From a checkpoint of a small transformer trained on Wikipedia.
Training: a variant of Muon for these matrices, 266M tokens, 4133 steps.
MLP neurons of a small language model. Each row is named by its layer, matrix (down: output weights) and neuron, and shows model dimensions 160-255. Each number is 128 + 32 x the weight over its row's rms, rounded and kept within 0 to 255. Numbers have three digits each. A neuron's up and down rows have the sign that makes its largest values positive.
A block is one neuron, or neurons of one layer that tend to fire together. After each block is what it responds to, as a language model described it from the Wikipedia text at the highest values.

L7.down233:108134130143080184104089134128173118135116155116162174147129161081133155094111129115100142046137109093084114176102137088126092176178137155149115117091157180204155172168120140117103090121115094138144170100110181165121125125041188160100131123139096177157102097133188098123132161114146146132
L7.down295:166090111147150164173138104169153163201155117095163091129130072106098141151141144092075108132117105151115134086248113142100092124136150113113181195111075148112095077111155122084104139069190124122139123101076062104126181116133090097136104086103100137114106119102155142126147121105121135121
L7.down429:109153084076075118030097151102151131094122200141122104118137103121114163120061129135104164099112122186095048098168099112115119109126088125101137161147148164174182096098162151159136142135133122153189137087124060135156133185117159151166190098144110123125152122057074152143167090178165149105
L7.down441:159115109118053131148155142089117098121132107170157140138071140130107115108128143116118155148124140156076079178127142143111138142139097190161101149139217085173066121138171063141103104141096116127134184152134121158128159130169221111139113090137102132080194116120092158106141130121184095135
L7.down695:172117086081157168125132155112136184115092091136125122124132110084120052194173172099125090131136156127106152087168110170103131144107096121097082131180149088102111118075054095132159121104168127145058127135141189141134116102180148101133100138150130131106099119095124089186175132141096131182
L7.down801:162124126126109178143183163134140114120168126114137083134166136144144180182156118112106128171117158155109156144144149172111137100119095100132073169122105130095106103084070101118163148136136100167123148118136104135165154128133126132130152097177104196133104167083159176176169121089173104140
L7.down951:089087077180166100140142130107103094117113189135146174130176132151123111100154160086090143145107152110131128129155200149108190129136087127115099166101171138139081153104155114156178150072211132121156079180073180121071085102133132091111200089122119123161108178103159148078117105149092136170
L7.down987:120161187159148139131137161093163093124123109121070166184109153079139159077128141220088150104106059162122175145174139126095158107107128146112113148072198102102124194208151074080075075204090089109190147160144087198118156170086137138050167131134189099117148124127142101098127090151083117090
Responds to: Comma after sentence subject

L9.down63:156164135125126126158176109121077129143115109136175146091100118201080119100100124098083113146126089097109096148123174118123125131151137089171180057103116128132100133162166152082158120125135168190127121134096158117126145053128162096122132117160144101043175083157097134147087185077152074168
L9.down426:158123135127132097148131081119111218159157095089129100120108153184148136143136126125137132132098112177103140122142118164108132157134150121097094095123134116136148100164136154122137097097072086121160082095146070157103053109133054107139114120152145070144142091155130192102148140108118112152
L9.down435:103088153118179121148075106110077177154117149085106135231140137091116119126168156131090124000147111107097161130132146155136090131137209169098106148122145163115116112119085167078135151070143153094191120134158102154116102156118100136121186151104144126133094132147146139117115142145177108098
L9.down466:144147110139118130177161156088145021179163148152105118124150107159119154121172125136110179053134090117061137184096085174151094135149170092183164142113101105116172107145142109086114124131111110127128125107116092132129205128122163175101119123147143119140146143106134110140069194122130073110
L9.down511:081130120071148143133113099130165099154135126111143085181040121168141145111082123126085168136136096107144143136147068147116107139176142123110095141149110166084083179156141112092112155122130110138111128080080081126150111138152099134123142106097204136082152082154085204114136108100133145154
L9.down611:143095138085165143139104112143193137164162101159145131129154123234146107084098132145140114033094133106140120146099131150078109104113087132150132081118121159102085129102069137050136092101133178163109097166126130140086102142112161093152174129115144133078099125116150097170118085181148147181
L9.down691:149150141100057132101152132196204102113097157136160131115147130134131130106088127125097116097096186149122106130148157048088106121139083132174075165133135112156137092126193097179129158113085119109130132131150070119174097131160144104116168134147195072110173123126111216162107167149143152100
L9.down714:132144065139047158060139168130111096099112133101174138092163061126081148105167110119092160165124172141095119133157170139159170164123073131173092129141125151167121125131123156145119106136095112120162141144136100099190129188107147100128136082138129139045141081076132121210150127102134095109
Responds to: Comma after sentence subject

L3.down494:131054119123121131170113157135168114173107148134171122187149111160166116108187180114072146142117177117078087140163147170149151086116175102145135163147154187081087128161133135047143113106181072113129103130145076149125071123180139074167148101128144079194126099098134130146187132133156103084
Responds to: Mid-sentence clause-break punctuation

L7.down93:139145155102118103116123129155165139158110126148135173128097159157140074152133177113141160137070096112068066131150150129144128110121083140127132164135042178126152132104106109155189169179106148143070135120155089045142159128111103141110131098099149137109105150153153119152091087070182149126
L7.down118:183125153131112174205129123136168041093140165149172088216152086117110125183107104170097139144108119174116114066068146136144090139106108035119084100149109137120112096083127116122107161123131132149151068166147145145110101098089155171062143144109121120176178110139177104107152099121139119120
L7.down263:176135156142123100141130146120127095106121179159136172148116118026128169221163135102168105070130163181126080197166130102108114176143157154122157193136119126148214123155118087100138130139122113112128119116144090145114153099149143128098121182111128126097172084083102174107123167134151081084
L7.down322:114096104125081134144138184129094179106116239124125089118102115132133138173101189109130146143092110135100080111150133184129137155188080117100120153091100169161121112165167087098108140067087139189131165117176165125116121122145102104054144151127128165152192119105136119159116106094094151114
L7.down473:121129073180078179153110116113199156150154108070143156099108176139134164152158133127146087104112222155132128106126119154139151139145117145118137198121096100096115159197171124144194078143148159119068140149121087137112138098077171122040124139119149075182144088142110090079075154104075155126
L7.down507:141117149097065180158125115151119185100196117146103162068128130142106170116114101163157169063118112143109136104105083126152165129157097168087112111108087142123123171073205110144102091115119138133169158138120085074182134070123143120133125101086149131114125099116123130077115126099125162108
L7.down793:104119167177139121131063135132148148149148108119136118114159169175103087153077185159148158044145100116154162128119063110114151095144169060090170140086119197103148138087164135111166155161156098166094067145115137116117144143189176148127168109167115104170122026183157117100099131128152145121
L7.down902:120131102122105123109145148122170190134145095112140127124117131164123081126106173137143129121194106115126071157168094086116161080142125140092128172111079138173116114153136155100126155154109110126165105178060099141142118106080140163133127149072178149131158111063098091171166127060168122136
Responds to: Proper-name continuation tokens

L3.down443:151108145119088128133156088177043113143092102070161107093101140161159131145111073109131102178158171131151160130115154123083121113144141170108130154154051122089100174144086118118162123140147062101138139143137104133134092066184121143150133176211148098169155066115193166106129134102149103189
Responds to: Year decade digit

L7.down29:143157157205150128158112071066125192182083149151106116138163146096115173130139149169110163097182113158129098143142143106093090106111103141124146147144156158136086134118158188151197143146113127153083079072076097096146121114108142145097136124135160123224161144135158104093178180076135110159
L7.down48:105156134132165124145165172156140123192127169115178163094099170091110137080106131160119111151145116164138195127073145134081071092129140164109162144157192097157136089092189187138117140100144156083125109128145116116153181149123070116099131134118152149151094167081117090163125095146122133108
L7.down184:150161158128138150098143192081081153095141104128154145149088149079090116129092096120110126130099138142121115096227211130146157125107103171153114138162153085131132159124142137131123108103078064130153149095073195111110118178154163120121154094099143126159154203128120098148155123192075095137
L7.down281:126159181145127173107157150130147161126185110145151122128097110093119115146061140143117170177093179143110127136108158160135112125144108129117197188128113134078120167159094087093126168098123113171118095137106092095108184176187067129140138118210107136108096167095153175101167132120081104111
L7.down394:167066129109148196080121189159055133192151161139102146169153182070083171149152137163118124172133139150102171155161117119099088156147162032111138144132160124072137120186079112063113140155120125142154099061118140152133147122180130145155155167111139123100112116124100104124129145165145069170
L7.down642:162161103145072162104175151070077128100085139126137123188138135183163168139079144126166090072142112142145143095105089128125137122161144110109093142154082091101075099148189153114101055146139109109185143127139091097150099168113144125160140117144173228106115089132132082113154115143167111127
L7.down823:084118198157145156132147163174143169108146082120108135133086164086143163068122129120174096145131134140159128150128168147103106096143194091114194093148119107123147088099128115168155049101150167132136118170067068080080108180110108142126127067157166167157148152107134157133151119149140162099
L7.down923:146137116155119156188119181109070141143168142146070151107135133126106169085131160094109111104165129101122139133164109173144161170129119130116142200082138133129109127152153045157119144107129147086110151131132072028116126125104104084093161182134132178176164115099156086105088129159090157129
Responds to: Century and year digits